{"num_hidden_layers": 8, "hidden_size": 896, "num_attention_heads": 10, "num_key_value_heads": 10, "head_dim": 64, "intermediate_size": 2368, "vocab_size": 8192, "hidden_act": "swiglu", "norm": "rmsnorm", "norm_place": "pre", "norm_eps": 1e-06, "positions": "rope", "rope_theta": 10000.0, "rope_fraction": 1.0, "qk_norm": true, "attn_scale": 0.157, "bias": "none", "tie_word_embeddings": false, "parallel_block": false, "init": "uniform", "init_std_qkv": 0.0135, "init_std_o": 0.0, "init_std_up": 0.0135, "init_std_down": 0.0, "optimizer": "muon_variant", "learning_rate": 0.00985, "lr_mult_qkv": 0.5, "lr_mult_o": 1.5, "lr_mult_down": 3.0, "beta1": 0.95, "lr_head": 0.00432, "warmup_steps": 87, "schedule": "wsd", "decay_fraction": 0.748, "decay_shape": "linear", "final_lr_fraction": 0.0, "batch_tokens": [65536, 131072, 196608], "max_seq_len": 2048, "doc_mask": true, "train_tokens": 612900000, "max_steps": 4972, "dataset": "wikipedia_en"}
MLP neurons of a small language model. Each row is named by its layer, matrix (gate and up: input weights) and neuron, and shows model dimensions 442-569. Each number is 128 + 24 x the weight over its row's rms, rounded and kept within 0 to 255. Numbers have three digits each. A neuron's up and down rows have the sign that makes its largest values positive.
A block is one neuron, or neurons of one layer that tend to fire together. After each block is what it responds to, as a language model described it from the Wikipedia text at the highest values.

L3.gate398:077153117163149154110127132120093109113081139137139117103080131133095102131092153106158108121103126139100114142133115154137118094125123130109147149113130124166102176115112098095126101130118118120108118117150145063087142130099066126137126153145128132136137149162162151101115158123157119138145135129124088118168111131083139138106125106146110101169126143079129116146144134076087077108126
L3.up398:185126166103178120102110165146107133098126140138108085163123123113132129091105112143134113170203140118105117119155117135152153111098125040130126139108123093167148159118177139177129133171094141130126097093130154131128145147165125126126113154069151156118141092105104143077113189137129092114159140120121132076164115143082182130151144106145142110135114101093128087164113113163168134128084
L3.gate1502:143107134120175130150145128129141110119139156113079138145128116118133180139087123156128139122152136149106101136138152165126169174094139073094138147077120129137105148109155159121107109139123150137103132117139123157109122117162093096115091154146104154147128152137103149123124195135072148177110144150154124144168109119052145133136103116150107098162145116151145108163159137129120126156146
L3.up1502:143154103144138127117172130130126136109155142123101118119133118119112104135131179107131129149141122134143101115118136127120117103121168082109150118102159106146140114145130157112120091123124121137088118141144147142129106154158088104178109137117163119127098145103131175073121148111139113130152100169126088136125091179126138117113130095140150093147132145114153119137136134138119091180104
Description: Plural suffix pieces closing a common noun split into word pieces, such as the as in dramas, ets in tournaments, ers in fibers, s in departments.

L5.gate928:131146124158114149105124122115106147132150169101128147101113098160056135151131112119073102154140097152117097129124125136118167121108132122150122113152146165138091140131141139107146117096128181119112138127132138124189147146133150166133135126136103136116131157134093132140137119123198104188169142150146117146115165159162128103143160071142157182123128135118160132159129101143146157160132
L5.up928:148149113130092170132135143146108118097122084100111114144130116125100098133088146149114163115118118173098122122106132118180112134130159148119106164111123155151097146106099132120111113144128139122122091144135181130125178104140105148098120085140147120124110125139098108145114132156140099167137168145128106152145173116149144112111151095106160127113104139158172125127074137155122148135108
L5.gate1148:135070132159132143131120134114174093119139151124086088140088157134124160147087115141142134154158127126086118115160099132135133143119126066124096155084120135171124123133133135119102105113106133113160108092099124134119126118119103092148153152119140149157127087103119163144151145122110127115120100121079107114125126119101125110132122089178118151134128173071117136147137145125078111128170
L5.up1148:118157127125157118108137116146124109130097189166092114104102104158149159130112144113128107134105133142102100110112147119115126114126152123076141131108133123146135119144132180124086087111116141113104145107124173110128126142116126119175145130150134141101111100099093154129119175143119184104104124123136133137129110162117124102131115129137123155118161129104114146112121109133129153125147
L5.gate1741:129133155190145106138159119156156077096107136134127097184157152142080105112150106095135112106107119109099133123123129122073132177119159093079123136100127100122123141162132162095077116071120169132140127131151130116149137112107118109149141139144110108141130109086096196133089178115125121098114141186094123121138114106123142058140096142145126116107131138117108162124108114104144128111126
L5.up1741:117112155139142148121111144147126080099158159112104112160127142107102141125115097137146147138152141094092137144135140107129136169091146081136082119070138140183118161145156157136116109101127124127135075111139114145143153112106123116138103128128148097124119134109145138128125169130140165149161076146128150098145113099127118152144183090169132133150124152140122105127105119114119105105112
L5.gate2118:089076161147151121107157113123125127125147146100107099124118175161154117132137109130090148143131132109072148104107132105123144125130112106123135128112120096112140138123150146112104093080134101151150114119143155143142098123085124130173121152114160115189100103071099155101088129134118157109108123125120138114158108137156107113136100124139141111132129099139104119135097123145160085142142
L5.up2118:119108140103134126138142149123108146124170125150083101140105165129151133117117097131140114121107155125052128156110100129098150144120122118132196161094107161150186179110150097127106126092136165115093131130097088131120110101117168145136136143154109113148133130121122152120114130139131148097131092118082136156135126136168149156110127130163143112129064151147134136095085147125140088135156
Description: The plural ending of a noun, often after these, many, or a number, as in mark-ets, priz-es, five houses, treat-ies.

L5.gate156:147103145117141090146061146164092114119124109171167125127106127112125111126148096088107166156105150163119098098139136141126175108127127142150088143118114090123120160057095096149133150115122099138120131140149104133101081152121112182133097132081131096153126194120103139084162155097129163121176153128124144158104122133099209132158074145128144109105087128111129127102165117102112107100135
L5.up156:098122135123083155110119130096153087099073136103133137122122097138108115123137127125117135108105144158133147137111105132118122117135133101141094172130144139112128148161155141132130165150125114091124118092107144130150094156145109126154113119123100140153133128121133132110158105120110091127126132148063168191129135145118183125127116130181152116125126123098164098148142138131103079094126
L5.gate1047:147080131098196120122116133119107098118123149116146095141132134144133096132106119134130141120126168119135124108092107105114100135154137125150131165123161152151088123118158134121111106097117111138183126168088101158129093150112163150125115115100152096143080135087115138152169097143073176136130136123155102128106141151138142168077131117119142097144087128127120093131131165151138116091105
L5.up1047:112093121107156071156141144104114097109166135113115116123136127127126151108142131160099127134134173160128133120134091116114136139138117111116092158145103091150126133094100113102121147111120105090169175130121100126096134115123141144137175095138153157160087119126111131141138151183095129124115155130111098156123105142173093164131105136146136183144120135143073119111117105117120150152110
L5.gate1718:145127130096170107134141115176160113079123122163102134096107127154114113144120136170086142070131139116160112101071113100117129151106136146133182085166134071102088103137132149119137111102139079133128114124122111176109126094145114115162164082096122123130160129108171147167113116140152130123139127149119155122112107122118116129127138117128112137130124142091141151114119086180140098134122
L5.up1718:123143168117109140117155093126106111106107176117179139147128146090112122103125130105102087187148106099129117136132102092157150111142109167132163187117105156164136153147135159138133116150131099115113109136103148116119118174152138097117125113164153129097125105129145147115102143112090094095159126116119157130126131162107149083091144128105104149116136120127147133110163103127158157100106
L5.gate2076:116147124140106121146137172139160143127127106141117143158160107098130100104161078137109140146121162118121121130113156138120141148134097119139136151151155129120134144131124163101112132126124149124101122133111123127137140156139124127182156089191106163126174144145108125131124172107100167173121148156167135124167136109184112147082129146131109104147155129132122142114107107111136148125119
L5.up2076:131139111177116124135134130160133152140131135125112080143107169137132119113119114149077125171154149111135118107129145142110130176148077156150145155151115145171125090097102084118178175119085141134135108131109113082146115088144158117148139112130135117194147131111102150125156106164122148133110139117161148125123120138155098123095111102092120109143088203117144165155155147120174117137123
Description: Middle or final subword pieces inside foreign personal names and place names, mostly in table rows, such as Pl-as-encia, Ts-its-ipas, Majer-us.

L2.gate356:125143087080074150163131093115165156097109166137087124136142150147112141132134096107137147131099121123139079128128112163091148119142139129104111122162104136140055136112137127143146131145120092150119140129103128114136142105137143138164134147129114106151131136113142116135121126113149097100135111124158127134131170126126142107148131127125134127088129163099108125119155134101115128129113
L2.up356:137128114097152137146131112094126095087107095116094090159094131148170157130104087131119101109125159073141149157131115168176126150110117141146110140123152135161135147140093155119147137136143132105136111163139114129148139114122156119157116075169094125138108126147186093157124154111156152135128150130131161068159173119132115095135187099112136135126118107108142144153180153135136139122146
L2.gate591:104111111108112148178087089161145165146126149093147123084143166114107142131128118081127122113166197110142113181169130147129143193124170115139170109162157106149168095129113163111182101131094135134126141136075137074132131183139123131117131153140118120125135126128104130147132159128115138091137124144126133115122094163142140119095108127149135158073173128099139097144156095113130155140101
L2.up591:089110088118096132143138130103114144119142141138118139097085131152097145146053088103131146107151142148140112108119069133160080135081118146147145123103060139156115135097136111138171110107164094149116133114120101120133132125149145143139069130113102150137173157126129154152142144162167156152119112109126165164112093126096190122136103135099154142131100115111080117120109142126155141129119
L2.gate771:090136147133121105109104125104103140152128078100122121133175144110167126091175135114116109124123119149120140147113130119103146097175147104143103157126126160124104128156117144112127113133168100164103108125142078121084075098098074136126118159127132123152095122139100133127129123132108149097085123116149133175129130054182130130157200114121133151160098105122137131135099111082119105171118
L2.up771:113117165164170104125104138126156126148156107141097131105100182131138122141101131109113095159118117098176147151123136163146118126120127131175179111127147140095142082128165145119164124113109120134100141125118116068101161073105099147144139086166119167130153136131116122142086165128132170142109169119128123142111101150148174123164162086087148109118109144140131101066140174111098163122160
L2.gate844:095159110128138180100093136153125095155106126131087135135117111107097171141158115135053149109120099142136147163121168130122176112130146132142116115095122125133094114162141128108158102134120104162143125167143117130114140145119163113134110126100152130092122101144127109118109097135141108158128107181168161084155117138123108107114076120179143157144107114086123114166120113092119181130126
L2.up844:134113129146143135137105147123140150146146108094130144123147117093142113094120110130143100143152177131135085152138134120123107120110136120119104137171165084117132166151143135149137117097137076168137116129107138102110106152155112139132129109104141139136066150112108107118078124114104107190114143130134113162155146135098083127120138159179109123138145118098091154095094126120147117144092
L2.gate970:131147159098130166114143120133118129148113122095074142092171158113114113103120104148143153152135128135125122142111142124080171109163091144111088122181117119125073115063113144161122124166129142121092159116140090117099120131160081101127139128150145119130112088187129127127118134142110161096136102082162043106130149110106147152173146116133129122164126120098111107170159177147126102141136
L2.up970:099097114132133082110099161160154156118101147064103179113162135140116122134128131135115134116119117134131147100118127166125120138130097148127138132113157096113127082156169110080162105153171164144103094093121151127143144150151152133105130139157115146098128169133161106136132125159170142121145140088155114119111126065086117142134122168152157096115111105136118108172163166100114149117136
L2.gate1401:132142100104149148116099136112135156123141140115135171180118110146111149130106163134137109118066126134140131140152092120147143162127134126122130154123179107186150093119146137131093148139113142120091102130134139105153116153144144150128113198129135156147136129094126080127096140145096141110171178143146140125112113125141177109167091123107099116117142149142151150105127113104098118142095
L2.up1401:128139151155126131105179093137139117154173155130114122134079163152131125158102143167127168137101181117111165145134103128094143131169126127158117116096147128184135144153131170141123091133118148130117074085131133143111153169153141119131143099114143122131089127118145125103138111120120110088118152116114096156162132101133155149162109182133138174120139143122099141101117109186087136124095
L2.gate1498:131120126170148122119112140134198120119108130132090131142104133101146115142092121154129149120193138154160148157134126141076133125108121112119169161105165102123143140128143126119099097180126110127158145105129148179121181138126136145127109108123118089140123154112139128095144172107078104156076072142147155102178081109129107125121119098148111137101120136136150125123164151119139169148169
L2.up1498:129133176129127209164136142162129149119148098126107102195134101099140131161113131111084141144124117105169134086109109101146112106123121176114125143119145091120112100146117150148101116180123123123121143144118143101123094187131107141146143083152094092081131134101136074119192142150119106111080082127114137109126127132137100146137173133164110092135134132122122125107115106118134155135104
L2.gate2282:150174143067142153115129126107153127136109158140128121149124150123088102129113150142157103155132145123100115136144184124095162114101125121119126122133139125117127105141126122084097111158101108112131109162158093091133093138146161134132122122177128172102139112155103108118107146124104096118139090131127089151116125127140145118143107102152114182092144132128131130105161142100155161147141
L2.up2282:156081134111144114165151153128145114099143178123099123116114116157125172143140124180109173094152115125148096142127105097159154156176144118171126082097098145165107117130154133161090141105132109104130156130163150112096142104119071118142111117161156153113121107159108126139147140111125113120092131112134158113134153155135081134140114099139112171126154101142081143111116067158111144122085
Description: Mostly the piece "ant" after "qu" in quantum, quantity, quantitative (also avant); more weakly, determiners such as most, many, main, primary.

L3.gate450:090127145153094148111131135141094130116157121124118089116175161126121118150170163134157130145180093108131117125123130144154179133173115135135141149114176131109118110139103134126090136132128139142148154143150103083135154084105115137145105098116108111122121167163125098156130123163134149143177102119130168144098119107130121075150155118111147169117150173160108134114129151104112084155144
L3.up450:115167145128098142130106129125110125115126108127085130128090143097133145171129080150114115133160183062136139113096152132131130125143131149146181164118139085133139119093091114081150085134121129098124118089087116145130136158101143114113146135139135127116170135107103111114110066142089137141101148133164125146109095154113100151114189107120115118109151116147139135144131104106160141088132
L3.gate723:121129111126109129154161107176103101151155134134125118138176127159166103177111181105133162145164151196137120062087101157122135154145169077188140131165127125085158144107129132140100142103095109098119123140125112164121142100130124130152144149124144155110148175157124136104158099131097146145123103127145139139148092103117160098136103132147131137135147164112142109129147114115123100093095
L3.up723:114108132158137151111138116160139161139146120096095171133135155141132129138144148163142154137145071168146107088158154119177126098119137097174148157110112073113104119139079107103120121125129145148136138148087121083125144126137153173121115123136134138115126119121125112083125121152123134143110109108137110132121134127173083106136177169103135093106142156127164155178111102146111167135138
Description: Short second subword pieces inside words split by the tokenizer, often after a brief first piece like u or qu: Du-et, cu-ir-assier, spok-es-person.

L2.gate49:160103078100116118140066120110114143132148086105139101148133104133129128129159203123132160162144140077108138101068137150102140115119100102086124144118118097143091109152151114071166128128109117150105136119171134117136117116105136105119135136120147180144142111129140148087124095127138119149101107140130151096153142166133119132101156095137127155118137134098105142129103111123143107180156
L2.up49:155152146114119122101146156162170137113138176108154194179129080147103170120112124160079134109162099151113107131110113085100122099126137109129156124114132137129118104114147128107105147104125151121090119125112135142150128154133109128104148139089141088150168144147151114166149142146071107166124162139099176098161150085130145132124137141135115154172164141132153129159142108101138126115143
L2.gate134:128140142139118129169145112136133165142122137119129163172119134134109127114090141138181138149134130117092130113113137143096170138109161139109129102118115126162105111131140155137094124107134150157091163138124105166118125114104083114115135093091154139135119151081172183058137181111124137140160114132125143114139128135088137110123150129092116114144140105120121079139133151141130137130156
L2.up134:165152151136122128176158143121100112126126141149121171131116064110145150121116139091135113158130128108121123170086106125140179156121111070083124121142133136134141147111154109128149128118123126118116144138160123126126138155152115130130110137138147112169129146132123160096143161141137122095171154142116122140119140155102121114146138126122103131127127097117143141147165139149132084157115
L2.gate279:122104123101170145155119085106178140157143098123090151136155139153143108150111092178100120111147111133134151178122094131116144147140097091122139124089123109127130147171163080138102136130126146155118140087163143158101113115126079099125102123121132159137150144129142115124116166129142156118116119161135128117168122122136164151128146125102098161148069104123098145123120161137104112121119
L2.up279:137133104135112134140146121118162134119189158109122161177162105131158156107133170125130122087121133126110127101110113146110157105161110125126149156079142148154122127099175123109108141148133163151095124068148137154114161173127162134117133110127166144154090203140126150136122141119120127123132120091167105089139152111061157119119113135099105137103133142117135115123103138133135161083100
L2.gate1164:140143106140122113075115158110122113102136127131164109130162146111134133085136160129121118137123153144109105148143162124136186163117111125140093109165118117125097122146149121148121145106155119105149114138172090143128104172113134126064145088129119114137081104118130142086070133138132128152148115147110064136116117141105090158089117148094076145104092156106160113155085164114147115158131
L2.up1164:108118086127124105123152094142139129087093140087165119133190115106128088099066090122118132162129110109129116114096084166085148123121113071154169139141144199110079097088128147106073105115102090104117150115155129129150131152124126101147168082144143123133156117102139126083124135120175134123080116108109107157130144115134118148144177133108115128203106129148133130134129149102122146131109
L2.gate1233:116134141126092146128156157160094128100109130121108158095110183121124153104100133131166148117075130099134142150106157101151131132151162132133137134118137123208116078101107142093125128124163098140118130129128122108135133145146108154116136138103161143108171096082156124107146137176124094122118119144139121103126123159129170107138125098089163109121121147105108142104140124177176119107133
L2.up1233:136160153121136126114137166115144201106119143139105140143172128141148126096127111107093134129104139149165150128101124157075118118154135140108107143084134143147107092106151140095114110124129138107106145157144127168140098136094107099107125090130087083126161120137096099122136146191144156125156124099105096096115107120114160172098134111095112126151121133118159158071151137101119128126084
L2.gate1389:121129133163177118119112145102154084105145113152136127131128099116103105154128115128134153120121151103146155120137091122160124158114161116146115142147140118130152198087120166123118069158139132148180113112142128135094122105119118098159139134114143088140103107142148154083070133126129130143111111116119133121163109139093164150129135143166097120177101107092127137147138141122069107153088
L2.up1389:136089168158177108098118129127146110115166161136136139178122146150093113128156124107178116126106103201125108110155123115124133122157171077135147158101110104145134125125136134094112068166143089166118147119157158098148123141094088110164123153088106108136098134088100145075095144134137124137091155119148073117147083136112164144090150131118090101110117132146175138132138143115122099118101
L2.gate2266:155116102121111168109145100169127176136145130122132158129146139131118090146118117100137172144109171107130148124168132089149133102105155140135113175148126164060111134125133144135140104152128160109122154151144134104130095139114118140123163129115134117128095079084209148105121130103118128122091102115124103103148112101129150163096103155113137110179076146107108099155131119100107155119114
L2.up2266:201133118128146110146107107073133131115127101145135136129122090150142121111123184135149140112134153115093156120120117161098102155149120110124127123127129141151130123135148106081132091158097106144114103126126107166114172111111126076118088108107156162154164176182134171133127106109153129097120152151089154119127128118131160147137159132126084128148127127138159150130131115155129096109126
L2.gate2309:168158142095080137105125184173090191136125149117105148098173114149120151094133169138086132144146133169118093150088118108137131146127127120115140195126094114113106107132197116153176172158114109114113126164129120136180131114159136108091148113152112116139128105152118126156109173141119095125132159142112137149098086109127125092107090139102108173145140126158136138138139096098104136135125
L2.up2309:088158140069100130172096167094123106120125105085167143123085153167143108128142093154104119135094141110154116109122116160133186153109142092120125157123079144148119162125155141132113144142118106092137144106159135146147116104122126123096145091057120104138101154136182146132141109142134087108129114189136132178149092115088111149128152128115096108120088109094112101101157155125140114168163
Description: Word-final -s endings after a stem split into pieces, mostly plural nouns (squatters, registers, troubles, mysteries), sometimes inside longer names (Malaysia, Vogelsang).